{
  "num_attention_heads": 3,
  "weight_decay": 0.017,
  "schedule": "wsd"
}
MLP neurons of a small language model. Each row is named by its layer, matrix (gate and up: input weights; down: output weights) and neuron, and shows model dimensions 0-191. Each number is 500 + 25 x the weight over its row's rms, rounded and kept within 0 to 999. Numbers have three digits each. A neuron's up and down rows have the sign that makes its largest values positive.
Before each neuron's rows, "fires on" lists the tokens most often at its 100 highest values on Wikipedia text that the model never trained on.

fires on: " |"
L4.gate32:482514500505495483467514505525508494487499492443504473518518470474521494470511503560491497478491523514524494461511488485536509493530504547494472522523457462489498524485506499498501498487466479527472506499530495501486452489504476518504503505473497498488478494501434496459536518473516502476462492515459496475481421482467485487453452464494471500530490513481502533483496470553500520533515506529508521524464478486513465508479518489463508494485445538445509492482567468510531515477541490530539484513533470471494506483504529490514518537483445523505479479515513548508475515456500478509
L4.up32:507414547514473503475527503483512526524513517458480515485488493517544513496500482491506510501492510482504524503518477484503525538537503555543484476520464479497511506449503497492516510508544456506530523539504466491517466489468489495501508522535495498483490512508452473485514551473450513493511494498500477425483428534487519506464498508527516491518486509509534558469512489501529511476467534522504504538474501490515511498452551512485540484488492492450498446464528508462531502455509502526497489488525498454506516503504508521501478503495488507477508462508492486514496505443499507531
L4.down32:484510477502536478518505558496484494473502482509501510462487499496526494493496500507539524505523465501541450480555510513497479526534518487510496542444508496514494495511485505545464493494475502525489469487465518454485530492514488494499535478451506543498448489480538505499494499480512473514499511521483513521505518533491530545502482527499457508475484485554510522489503476491474464468516492511505492513513538549524464528500529492492534544537496535485461543526497516520520484516507467557508469507533500458544507552513489526481495524528496559532494443491549519530502502475482517486

fires on: "ing", "ia", " until", "ima"
L2.gate104:459498506558498450543547530497529517461493504470500475503529490457501485554468478539516500507494492510497556515475487472492511519520489471543465479519514526525438490461486484512529485493483476482503484523508551485483504519507519497490535467539553514524504510510488487495478554457491467477506480515522539526478508508518497504486549514522501520506536460488446521488513467518500508457443516509468491493533484466504488511493489494479501552538472531534504525497480490485492509519504506473503509561491490536506530485496469503478479504492490526514537537465485509480472488501540479486
L2.up104:534497512521496504547517501505492516464505503484483495510500519447465537506482512509519471517460496541472512448503525492494493499524476488537502500505530491523499525437522510471536492490521480518518518500504520522446532536539523509528525470523518475516500538518538456486503501525505494473483501529521546552517524481471492516512484522515481463501483456497452513501517524482504498490500500536490491471497513494534521521555480502532533514571498463466487490492529513479458492511500524542484497510550538499532521485441479458496536497540521479547522481501556501502499464513486487480
L2.down104:483511488465519526460489489500489502543511496498507518454503489522532466443561511488460498467542515493535431538512484506488496467488518534503530513480452487502518464503511499504475504495479516491478500473467456509531500503476487527473474527496500503482489472497487510526508472538493537522505540493490502512519463522535522479499494531486443497499501565506563480498483514503526504525500497453488519518492488536488459502487556517483490483434516519514553498505483525545513519512476459484531523468510492499450488541496509513488505508473520512445469502508481513530532526524490507512

fires on: ";", "—", " –", " died", " by", " —"
L2.gate422:482492533509501535485484446514477480492492516510508555489490451514507525505515517439496453490492476465512488499486475511521477522473503517488515495474495497520551483508490495542484480467545527537510522464513525482537490518471544478497458470491511484480522516470518496516481512503509471419469473478486476490498459469502522517475535464502495514490546483559505538488524510494468493503526497487550531510471498536517469470465511506525520480502545465530515518533492497459468502524471508488461524534491537497494517528460502490532530529485487479498463484495507481523453472527502505464
L2.up422:525495489489455504496512537475515471479498547494529504528493511508469528506504537513524482496524503515457533477538507456498480496499510503428471482492488508463506465520507501510481480497526506520572455521500496539524487513519492500486545498463551493535525494504481495544505530450500514469489505467504503550504566481471506468525498469477429483527501497513434499477481475449464493508497461524476527530483503527541495521508522488566515525518487474489470486499521509502482488473481507481475504496508525521519482505465505514479512474519539495509513515518520510505463450504497505494
L2.down422:535485493529511529519492476503475525500527527461473517512465495539547492462533517440503497471521497464511539502467505525486508471475470485517509470520497475486494495497502530502503452478513513466476502436556524462462491437498543496472458481475497458508488513492540487473498464494513526457464491500518504482485443522466514497525521471500467515477528487513530505494476483503491502516529525471508529541508470475569516460453493467489514483481483504513508532480500522504523463453523478540506469492511502522494510532475519482484484486472480529509523526527478523523500476518511498518

fires on: " been", " became", " was", " is", " be"
L9.gate253:498513449447444507520514480506528499479527504501523530489526474489500507504476477488534515483538489487481531526492479499494497473479453547519552444515528501503498525484475513484518503498511517505490502466475534499532530474501530522477512497484535501498509522462519469525522488536495501515512501509485516498520524490502551493523521483471494492514490492466532515560510512528481471511502502510503452488437477555510500535464474473497515519531533513530555509486506476532528485496464525499534514461487494501548460487521539524474502504532531494510524472516484543458554459537541525512
L9.up253:453490452469513508486454508527506497504540523489527511463534504517498496551474445514542485523518484526518484504501470463454535469482466550506567455540539507506486490504509495491477461466496523469499490496503538487512523447508504531489498483504525469508505507458451521528498494524497501472519527525480562507494522483500539510535488491519479512479515498489465503518501499512477469496486501500465475472504463533495504505473479506510506528526497485511504463498503493520461515522509520502498457494513501455485482500545481470522482493527514511576532505532469546487476475508471534537
L9.down253:530531514465529489535509498476501467510474457476475463525517501494510506473521543509507500491482528479495484528520503487459461503532524450489513504483497509491514534525490535525450497469501512508473537496565514532492466514517464495506484503507458540483475522505491518520524482494442475484507529486510523487516540556496512482483496490521464481503551517511504490521454527463468519512538501513531519511513483506509490494478501488529499442460488509481512501527500495532475538501438471544503483496531551491519498497446496507485544507486525503484457453554505508530477525492520525540

fires on: " |", "|", " the", "res"
L6.gate27:509509463514552495522504491446519523471492528535496520460471453544494510487530547518486504531468507494438523543487493495481485545475520528520532515460515477472519493446531487495551516496495503493494487485487484523525488517497555512473466473480501514502510456508525488524527478489481505522504520488434509506517494518524482518483515503488497495503442543536494511479471494528541435506512497488494484491528471530495483491527484461454503528522500487516508479532499527455532509480466513507495524463518529491494521505500511496473536526546541473517521460509511469521530504520528501469
L6.up27:518477466489512477529515505471514535450496508504514533454555504545468516494511496513497506498503499487537496506497525489516510485480527478461498511496492479506510490475528554516480510490535487517491487497466497500463565447521498522497508462492498575487463500512490493490492515514509481510502512494461496499511524483487509508554506524497528536476514496513476526448508509446545466537489489516553551455504488516521473497523495528509505494474491497504525488498520538495490533526494545485535486533553504478523522477531509478456492552512487547589485463505499526505495486509500509486
L6.down27:557498496486488535525553504473476553504458500498490474526520477477572506477513518482477483439492522491535522528520511481513517497482518488557467482511542479501462499507493498507499488488502520502531481536493529515536464510486481533451486529482487461514508508514505507529503507473404484542517488476523500488490472516480522452505482494491511519477480489504475547482499484527480472524475508489451511519491487531513564497496541523496457476495531526487498484459494512485499492542460501499477536487506513511494465504484497520532474440512527478496496520488508476478497535491516484485

fires on: " War", " ", " Qualification", " .3", " .4", " Gr"
L3.gate25:496514523517487502474477532522505524542516484542531475477532478504482496472494510531477487519487432485470476509541526516520477521441495538489468460481541472479488486506494542517525513538481549500497477517497486512460510489486539490522497486497539473495485474495545500506524484482515515516463551524462476502491578522492480518472459473468454505482511555517497458495540458511503524524530477472511499496521488507519502503483478493511490511492500509519485505489512520515505514498504521441528532468507502527513522498514534467490458462493450525536551488529504481511479457529486491499
L3.up25:512525510485506521525497495523529483492482436490477491493487459512441517509505484554509532503530535547502487495499521477480503524493506509477530494485547484488520520510481500488534533523538451531485505490460470527514486464530466498520504527483509488495507482542532473495527496488504468493510510526507526489483483500517490483495513521557477482508527555489433431557487522501423481477532508496488492497491478511573510465526511493469492499451518496485508478493488507483517502494543506523496536513515537533532531479487523475508496471520496484447522491474522480517521472493476514490
L3.down25:496495491526467505508446519464476523525515511481533506461497532505534513490537512498527472464526514485527481505494527506486466478519527511499500519452478507516515493484488494519553492509514489510505504492478444500498513521515526505498476507496548520463537504444462479486532555518528541460473480504453504519500486518554489555505477536485531519490500476528503518513505463529519484524469462514518525478489462513462471471521454509503513489521496499494514459481515505537493505481516549474519452540506483533487445496506446517517489549479507492506533503529507489523511479468460546494

fires on: " was", " re", " D", " became", " M", " S"
L10.gate453:496487462470509504523506513491516489478526476511506557471511484502484514557505487492482495466488503476489527534454474458483455509523496500486495536485539515542469513507477494490479484476534519517506546567507469474501523524493524581513512508481495469519484502465505454503523495517480521539528515501496495545484541494522494496457522484468534534454525518461487494513487525539476487525480462500506512486462490477483487507489461464511514515492494476511497509473484487512493521508516476528520508547433514535507462444476492500504532518466473511520466512533510490500503480558500539503
L10.up453:540461521499521481504486464495423509538500493534538484485458484432440524528485492507506495493509494471443526466506517503454523485455509505464513497540586515511473486497520488484478483484514537514480532486519474498494514510515550510543482476504531444473490517486528473522486507507478454494499486498498481497511501522528480426508516485505500462480536498478507483499459501515493501503478479459491521535506515514533480503502482559492497502496496545497503482512509489532511490482508478508533467507503515525489493534476543515510503502497489483535509486525514505559509511543481525505
L10.down453:491518519552501442451515479507484519481503458510489558501500513517510490487524529507499502529484519514566537514486488466515540503541482518512549519525508459489502525501507515518511520508515485485523493477472495485490515519535563493481485564484474519553487514499516476525503506512532520491493465498533536479510532539477503495464525422514504486479516499483525499492459564513498518522495481516462493546525508534478474484499520505520471511515513529485498505510502518496509536561533497489469483506494510505481483445518492508477514546489477536522511457470479526502500529469508467493

fires on: " F", " f"
L9.gate489:520511507512505473535477493483509488411515526512443499495470499506519477517520511492497516495504512500448493492521475490510496471502530516521499485489522499538504493504485519471471493510481516501503460491562509461552473518496499514487523518470512511499476505525474517489525487453512517479479503519527491506527538472493524480418528539531540508524530519451494478509504515489522539539499511501504477489531494473457485512505421495518455552491487515514560490471548491501531538515508521495480469507478508519528497454494513502472488523475523465523509534513514483444507484517502505531
L9.up489:501483522512518429514475502444513496505521485510473509494504524520524476489463502514511492505488517497448489503489528480541519444509508491516490441529489526526478489536529499495517504474483525506441517501536462532501488516493525472532509539450502512473477526500517507463560520517519452499518494476487452495560507548499527478480509556506484512523489468490502496482477533476465485520507497508455509480511484522501510505511469485566521500522515504463497459483461471526537466501497493452500529515521469556464502443503496518490507499523513504534477515515509472486499500503470508509
L9.down489:483509477501458421537479544495488511550527542503520502469507502461529513463458467506512478545532476463493518512465551470519487521486540461496519494532497484484509514481457469476468500495510480536492495506510487485505499502497540495474489514514487487483514520463491556470531487492467488481524475531544492509475528537495529512516501558481494485449519510521464514520505486487546512531469516496488486437490500507534533487446523512505475505472496507490493480468495507476530461480497488484485518505507511499496528453526476466507521537485462490503505546507553495493479520503530500521

fires on: " |"
L4.gate474:503512513499468480478507529521499528510542504503493464478493529526521504502526502470460521556485493491516480537479521488468559490494511496506530520502505516512510478488504438466478529539509537482485459479465551525546451505479506496481500482505534483506522480483509491477542502494469508448476473535456489470502510517496516503513477499502568524522481523505499554515528529514489511517542465456498503498523482524489520524522490449484492491481496549514493520477518510462578535512460462494481457515476524518500513498533504486504489518533497489465515447500510482471503489526526472502
L4.up474:492467496522463522508500530481524521523455512499526515467479510504524486506541502474500508482510518502490503500516505476501497504439486515512501492469485503519487507516517447468461513456511472543491524497513529521520471479481497496490505496524554542538485506515463478491483522464491531444494493516478463516492479478499511518483478514482516495512485462539528494509474537479500554504497476510515490521500482535480481545545498540523506487517536456475501501482565467493477521476491473508519462503520501472520462528542528507543485485474543499522507440533443469454520532543478497540
L4.down474:547534467480542512505486495477521489522476492478454507454479525498537505476479506518484553504480457458485515481435474479540503474470510493499504530467522521499508529483490504499479503452476497489493492516467535529498507511462519482519515491495486465479520482504503465488501490511464492540480511542483579520517502507513489470493505508468496528454474499535452512499533533494490454480544497453475537489521468531498505507509495471480499492491562540500510461466515524468511479503493495455519509540472513526517508487479491508461531506521507460492502460484522498517502493473437511520

fires on: " time", " view", " period", " country", " count", "stant"
L2.gate199:478517499539497494490511500481532451519500488492498507488486526531504500481534499449475488481469496530533467503507467465488485519514523498492499488508488508453495497511516490484498517517504498511455492490510513499522492505507472482474507477529453489530498516558504451492515503462503472489489487529535527512511524524514487523519479491442456516514495472524493489542507513503491467461467448480501564476480517534463510505491492491484449498491529539443505546470495482489551473449445486494550483561507534501499509459494504459457513521494528496510474522532451476481528490506471519467
L2.up199:515537501532496468495496464473501500487489494478521520460493508541478497525515507488431498497459517544520454500504487505501501489538479494512490488489464515497472544465547493579560542483539509496477497491506495504517524500496459465528504524471493501509510498506501527491528459500497493486508529534500493501460481513496462493544518510493472499448490500491504471523485530485481471486466474495571489506495503477484518509482472475487527485514460462480505549521465493498494545498467455494483473508529528486540501485515512508516493490502492472470557557493559490518525484521496450483
L2.down199:485492487497498519446509512487509509484469516492501553483508464487512517539508528493535497547499536501499490483495521537557513462517494512506517480494489518509530529503454501495513499471491513516530477480503524512493500501540505526491507473515539502470548515532506485535513506541526538541516516474484454491483520492487551525486540454517483492475486487465477528544527506505526507546572527523516456527542542516541524514453536500522525484496495494534484494520547509449515505518506512470488528486498490496505487522507463508547494466493481494495570475499513534479483530456498499521

fires on: "/", "-", "\n", " |", ";", ".1"
L4.gate371:507475499495543460491517505496508478510497538474484485490508492488508506474523517491512487476498505485525524478483483508510495486515544486549487463503474473485509510505532556494520504503505506526502505472505485519490443516509546488501494550480473512527519511503525469484483505497479520513503471505440540489485448466476453491477522502483449494503546462480476500516482459476532474483482478472504534483504519538552543531504546506492493496529494510504490496448486529472553448498484523488475524498478507558517447485505478491523572479502489497462479516554477540538487505481528477505
L4.up371:503483515493492524498506552535499475466472532459520506529484490504501507512510502542490494480523515521522504468542510544506502504486508527508545453491503530515507465443482522440489514509491481532517517459500429533512471522480476505486528500506484499516529496493505457477539494475494512518525491529518522480444482490441482522431504541527501546494521513508537465473484479488521514507550497522491522528492503536478480463472481497505490451533506488501487490500524522496518490511497486504520509530503476488488492487442527463555485528513495510476471479475525446477501525470514488540
L4.down371:540487554494484505476497512515472544498508501531523522478514515485455487464517490490515505482510504471476527497536471453510502519520479517471479517501493517450511441522500485471514537505475552463494514500484511485524527451516510533514509485512500530485504495504536522504496490484536476493459512520516442502523464503539526507495516476471571487546492498468491511498506523490510475478474513500541491473480486529482471510462504499473564541466494487505502513499506506485509497514518474545481473508544522486477532496515512473462461532515495481583506433501492479499490479503462472475

fires on: " f", " F"
L2.gate259:532506502517462498527505520460480473485491497536506491500509502481508453512533502511486518486511473514457474512514484483531532505507522520519532484537475476482484465496448477541458504542523500446534478497524468443483513519490496508485475479512508488492493514459531506511483492501480483495490477554474456473529520449478548497485480456516500525544469532498495479515470497497468500519525518511479453478523471519489483485473482494571485495469474555516464496480477496467501474478507508500485484539540488461489531508532489478524492530503426510514564502470499491520499498506487471501
L2.up259:485484503494479516508510465492494505470494520504520514486525512512476480449512515498476541475563480529494506507512501466485475516449496464517523528491496468532473530493475486515480467503489494481516468522494471482514509473502499496515485495494485510441452508515504513507491487531536516505527520502501470492487495463509524468509479519493488557517471526507476509444517538521484486473521508542466474486525461499484488487503447520531477476536485512546519429509523527444467500473492503497516504540528495571462454481528488447491470529486496513524520519550494497482452455502505498521
L2.down259:478462489530492428536517517488531465528526507493522522493571487486503487504454470524479502473488474482514480506484509507465455540504481530501498512521515484544548500521487542480507474488476513542508457500521503502475499498488535518530487494478439516453499504479509540525492499512549465505538496472507465526506457501526536458539515504504463530522525492507495492506522493505527515489501485488514462515488486505526494504498496506474484510517482487457516477505507510467525456483535516520502564556506496555524491495490506510446527518504501464504483478442531497495500499472464470488

fires on: " |", "ent"
L3.gate385:485461528497495462512485480491480499461538508499481465518471510535481435509515532477462488496531541496491503490519524517506519498483480507502510478550484489497473504558499469487500537541520476513478526500546513488504472493476527510505518469520472504480522524512460508482420493516496491498485543530484486469487515441483491501440526554532549501527505502497504542494484489509538458476523483535536506493545523493510494512501444496472472478511468462544523498522525498486488490515528480502489535509472501505460494498483523462555516542494534509485498472514483477490479519536511495487
L3.up385:484449506491509479467511499489521461481472516530467514488477523520481477505495508476509490455519522500532472508501499545490481493460528508500509472497518496510550483549474517480535501517512517516479534517531522538471517522500545512472507475511492519483469543523459551485477512528514510558499506513490487437527447466489504508506464528548508525514492514487523494503492536493478511525489479504507506488472531518512467463490526531519522440561505448568534508479512517483507480534510527497465546508489521532513476498534475509565520522516529500501474479520484490500503517507507491526
L3.down385:478520496485502506464465486525504503516503514488490481490505531525506529459471504525519516488495508560486467488487472497489540479487499465533562496462494518483526530461551463476456472477480513528517471493492501516507494488476472506531478524477533456488483464536526483482500533472523493494511456491497480568495563563496488494540477536531446523496522468489533508484474503511482510456462486503492453526480494521494524525518538461468510542471521507509489531508493516481474481504511538510484507467506469503480523468458487500491477493449501503523474445495512487506496485501479483507

fires on: " |"
L4.gate227:485479516544459449462451494513574478480542520475497505508490493531489515505470539465522524503540520502523505524470520500503490478473478498503446503500537506535477499460481500481514506495520497478489477488505495473445515491490495529537509524496500489504491488486482490530472527445519482478507489510503483460508498491525491491497508526509479492482467535504495539481504500505513474541477497483507508553510497543496477562541549513476487505509507501486458515528519539477477536523504493527531517465506484497528481552460553524467534499471513483496511410481514499518479480528506512473
L4.up227:493424508477484465480530544514520501533501551557484492477452566486540495517515521476500526552526507471495500510488532515532500484468566481534500548472511503511505502483489489504457522480520543475460499499469511465498500497521492464485473450499494552512485494496504492505532498515496496512525539502540434475541518515517549474510496537512535490533462511499541525471507518482520464510479446494501527481483496497508520489498487541485504484525530496496495517514508492467485491502464459504491496465493531517515486515514508513485465526511486491523481486504473500508491477555474490503
L4.down227:525535494522477517486477518489562498533495537496508483488494542532510497490466520486477494536474506522463499515466481485501484479469529518474507515461505539527533526528494518458496538470483540468494480499476462548468462474503460481509499515527459462482531527494515503490518484533470494492505509528514518509523532481524468470517501535495480502525494499499508475536507538510509520524506444470534489473499471477471500465489480516493504445491536509512529523477552483492474506483466488498497445501530493549492504510437466474497476436473523509541469501505492449486477499506496491470

fires on: " had", " .3", " .4", " .5", " claim"
L2.gate237:515540536482505512511516514547486493496493484492500427501468496455462516535490498549487478493497498518481452509518490493468549520438501492452499533473532523488524502526508449480467508470508488530443529501496510545495508493533486492531512519484480488509508489519495518507493482494531491490550499481518537472508513465498516508507502551504476535464515547484472487516512527465446478500525479489501527495529514460512470503462477536448482505465515434493523476496502485506499481508500460476491464522514474510475549487502521498499518469491520502476499468480505470454499451517492475473
L2.up237:531521510504510489468531503510499502510447488468497459468496496494495530527470503572502488507517500511475463544530487520522535563481489482471507474466535509474531478513479443468484536492498456522458515513500513519511518509526472509555504495492461454480531502504486514519493466530520509483520511496509524452490494471503484489487517574508468526465521518497488498495497503501508491493508477482498513496499532492509476530465498532439507484451498459497563508483504473494505484483525472494490455509505468487481558466487499504485528501505481449499483443496505467479499486532452507494
L2.down237:531525493525466488519472484498495550513490510467537488537496507482535504493565529536517540473460507531531481546454538556480477503545500478501498482518545490470539526496538527524527461535485485516517493529494481529513507480521484492491470507535495472508461477514430478533513516506536476508491546477512426465500474515537523501492485510488471506498527481519526489480474507505505484462517469486491497507525515529469536476502492536546502509491472496472490502494504518512512510476495475492507492459521530503507494513483493493496495489474403485535513504517494484487476486511468516489

fires on: " |", " up"
L4.gate103:478514493533489477519474476539476513466493521496486504503499535505468463546507511464550490461542492538521518505485518512503502518452502527526494493531513505469548460510481492504500500510490490524514497504519474499475465436507498511475490526536521486495525504516476479494485542456500528554546517505504471470543535486467476479470530507515514505489529506502486514489478534477491484558510476486500506513527501535529484506485508499480456525477525489495507527520498544502485474542447519476489559487493503504508480537536499536507536535467503483475463443464477521490481442467534514478
L4.up103:476464515481532497497491510486505532532546464487486480493496511489541526487515527446519471510519486485521519481493503506528508432536534513462491545544465514507485512500500493535525516461526513532493445503469520457516483460520486521519475489494508499459484507485470487458510537503479502468546513492497479486478520496562470555491476508490551488496477484491513479502482494496471555538523525480494515572542502511516489454477475457471493483523509496492495501496514506488494510539488428518494476481482478454518484486518543511515483492477507488469481536496501508460487496523480503518
L4.down103:507449513528517488508477553527508464520506508461451479525447518480491513485452517487495539533506465465495494485490484514461509485461488504544491488491470504536486514508486495510522502486506523498511486483476558514496468519536526474532487521500499500524511530456487469497508497513495503515486540503446525503502545490505511521561484516532504460482444538446454462529526535434466492511491501470489493483527483482472455515533507510510513490549488494527520481493487497525498494473489498523486514505476461488495496497473503487502507482513518521563520505538465511511475541444503500480

fires on: " an", " An", " =", "An"
L2.gate496:485488513478498490454477471500480501519516521509493515515523489507530481507507455453501524461478550482513535491499473510539520525510515488487486518477511526496537540501511518518517491518475504500505502511514506487485523479526496462492558502510478510501472498504512508440467463509512455552451510537470562482507516550525499492482483554495500546477472518502515496543493518466509438486491451559499493481504521499533485536496512508502500540493491476472525505503528533512479523553531538461517495467485491519484495483466515528485501492478523532449498501532573517541485506484492502508
L2.up496:490453532479484523457496479536450506493527538508523499515529481503542484493518494448484506467471544446499523509476475474530505478525518529505476492470523523539514504475533475523485498511484526476520483494526489478497532465496525469506545485495477485517464509518520521466467454506508496519449546512482534458520482520533495454466486542479500503481451497507536517545471532506503439468499492508505519534506500480529481488460482546524535495478502475514503493528516492505497524547497524444522498443496507520503489489488499505498474491460508459469532508512524521532492502478509517516
L2.down496:482474472512507529514503510490510490529476491557509481505521484518521483534472517526489486504514500471493497442472515463522500451550511516508498491501463475460500513491488483547493502457488506461527527498456523500558471546503471500516487483527492487492499490497496483491513501493517551455508477475501496496505490519472492498508513558528471475498535479499493506534543530532477473439549517478488498530502509451435510462513527519549517475481468499496514514508442519472486525499493483456516473515509512532520499483521515493466483519527515458495492504500436485520448537476512480497

fires on: "\n", " and", ")", " |", " for", ";"
L6.gate228:509491516506501525528514525475451530499514466473506521458478497553558477529512532504484502501503471503475525470459499458509461504469556506506522494490498512493480535504518484460502545458477468481453480472504520526499461506448531488514516516441501466527506506466511489500512506517523476499536475532496537502500461500502499488544485441501449498471465542483478519562538514517513508515515542453483535507460507532518514509505512505486497455491510491512522477514465502496511503469481544506483491522501479472478508479499472499482485539516487532501531435477499488488478507472497496509
L6.up228:510478522467503512512513456432486481508448514461476464501494491505509492538488548514469499509519492526528514495528487481471475522473489519495504510530493490517485490467527501491481519488522499500516475474500496513527488481478485509490492486497491509489508524477454493458455503500484501462518520492497472495438435514469528537456520475514493543513505511517513520468520494551493451482500528508520470532485514568476505535504498497514486480445498518503519470471538460514528464466513493545502417532476512483528522492479521499496478518476500553483489498514517508501553508512525478454
L6.down228:526496498492496471482481520521537524512542516495503544495505532480474500500499521489509455523509485468480476501512506507512516501460501531484483512526486539453480468485487533521502486502497521514512492537466491507529518537521514468501494479475493524484495479496487479489533530514490473484459506518543537468542546529532516490489495508481463490445486447544519463529468507475531454493485495497528481468542490420490507502501497460540489464503524517483445517482530532522529514507524543463476505490538520438548468487478474537493468526504508466506517479523524508489460490486506502496

fires on: " Army", " Navy", " Econom", " econom", "aste"
L2.gate424:469511461510498476501493509506490484468527537468468525503510505474526480503547494540500504490523510539450465511516513489498563567520493511497521503494505519439492511517489461454482482507495515544490518513520508554509526491516450495519484501529515513504473489516474471511493493512497541537509473496474464529473493439520535505525482443488504491522504501514524471473445492512500480461489486485471514509522502508505483510505508467473480502443461500502500524555499525510501499493494548530519546527515552495504483471474534492473505513528516468509508453506496520547466542539505476487
L2.up424:495498477502500490487529512511465518452486488459475520534528506472501473505539526518504518487485493534470498509509528476523543548528484537487490494504519520471508503543511493463542484495482521549489506472528486553533547465504465495538465503494499521501495512529489489492484498503470494500489505492479466528432486481509519498533476465448456522505536521516511488479479475491485501467496495524498507498536452514516481494506495475489470491468471466518498512561483510499493543504506530532494524518494555490483477496519524479483567518540501498505490454481486544535421502509509463489
L2.down424:492532515465503484519509470501525501490469478474526492522519489516472503507477530496498517516486499462499528456503455529491498479468503518512525481539482472548506493517490490509475511494458501475531557472503498491477517508489543506474489468452562485464519447516507537478485502541498480475516529493501500501522441529508521481512487595492499553511524521488502478513535460476512505534476509523525495510487492513493515505490479549509496481565518508522468491487541489507525526512467477468548505486504498537473502508515553510518490485493462507520541559482504475504495478462499474506

fires on: " An", " an", "ut", "An", "ir"
L3.gate203:476501525548486491508507559474470506492482514524491531531515506478495508483502562500519493519511491522519505517528517502514510490546509510473488581490535514492493524510548494513482489425481539453483527524496481496528500467510512485512519513496496477516521492506471473480520507492510514511449541571512524465544505522536533494505496548457472496454491524473496448493531500526521469465492527503528492490468501494531512491492461478488473506483534533485545518531493465486515506501535500494475466461491491508497515497486493514492501504517524432458463504503472492502452503492539496495
L3.up203:465508488457435513462512526516502523491482451453538489495545483488498491550522479510509505500509503484543505499500512486495485469493479520488486491490528507474505510550489498464507464486544501502480507521497480532508508479527482488458551543537499497531468507473514537482493515511524472482478494490494510496516546533467522509526530502500517498496543534468514527517491521476527485496513494507490495528500507546497522521448529539499498479482471452485492498485476509494523552554492504517505485550486472525451449497492529482574478532486526503453519511502472534495503521463526520541
L3.down203:497521535510495510514504488506475529529476435545509525518511498516516519468496548482506492498528514475510517494479578515524476524514480513496548491464480524521532515528496477509507513481506501481468509491504520493497544539505514506526521519505552490503496509520468488513474480515505502495480542573443536504491460497478502562529524509507495498502489479487481518522492472503468468465495507492483505508517455516489568512472506503525533520480493490521465490455482449457471526513478480538510517470470492469500537519574512504479487494521573504485498524530506488515478506507527503498

fires on: " N", " M", " S", " Y"
L10.gate104:500500516486476443491499471488483520433493520532538467512480483506461499554516516533494505475479500486470507491517492496522492497537487499472506499500504480494483464509505481469479475505508489469487511521498483493503551475496521553485496502480539496544487517509507485505538563446524531496474548520507500513526508480493495477499526460519514493458515557486502510482515523517498501546509522492478525462459515554447515526491479512487446525475502464477462482468517509510471485544509535478560478491465480487547474464470523457490539527507494513476468495506483534478527515491504516491
L10.up104:517464509562460455451482502530538514481515490471497502481496481562533490516473461473473499503504470449507512491493499495494521524478499487441507507508539492492470488486503485483520498536497499471505508481512506483503488525485524478566496519519515521490471498463538501516543484511485515496488497502508455531519496491498571480508528501542552513505534506487495516551535540516476473513463453489469502537512512507493467496519495482494542509497493497474487527512459476522524476524523507516518515480477467489492493476506451500495457570517490545518511492471553488461475502523480491524
L10.down104:493491489503495458509498553529460513501497490489461503531461496489480495518470536447522518517511525498499505496503504528504480516537479499485520507443462538510505504498495520525478458460484487510520481492489463496521455463527480483512500505454515536482489524487499488547540532460518451509483485498516449516558523491522522473538532487508454473530485469486488503485522550555499503509516490469556487505519542469498493530556471528507481550508485498467481526502476509516510526519495550537477496476514518480481464474478484493490500527457475464474496497468490466510516504496507527479

fires on: " more", " most", " F", " f"
L9.gate56:532539533502554484522501515480447532516501471497500535462534498493478481491507480478520521510479528491437505509495503504478492555522522472491481466525517482529471506526474550497482450537527514485472487526514497544541488505505502499501512487517468523492493503426493528483530473476478465483503509517485462492477497497470540461493504475495496536500456540488483460512490515495482466541540503501465491517563506516530499515521469476523491463509510501510524503508497514459516499443534548485514513519523487451484470485498497483478493507486522498531475491473511469469450542473480509513
L9.up56:483502507474453487549498507491532540467505516505453491441560507485478496462465484497497502462537510522508519542536508486481492505503547516558499443496524522522475493486537492554495478511473496519493491529516530473456495519521505499534467520490468475478496451509481503469540463499500557505505495482484496496485516500510517476506552540495464524519479482457504491539469517483483485522513506518478462510544501527499482505496510461526505501500492487533489488507543512494532485509544522518489437539501496477488510534507499506467512491473470468470508489516446473481483505470473474480
L9.down56:464517478483489467546496498482499464491509439500521498457509502469498510498506505490527543499476470475495520505540513496501533478499504523537523496510515508522508503504497494486480444490484473511491467553490493502492477486517496489463500558473489513513527432474495473506549487510508519479509483506512495498517491501526553470504519479485409531464512508485516499499536521472501522582481558480507494520554475524504471509521527479508455495536473517500469505488476510490529512466521487506474533488487490517534501523517478506465505521458515493525488528450486510473498451471468484472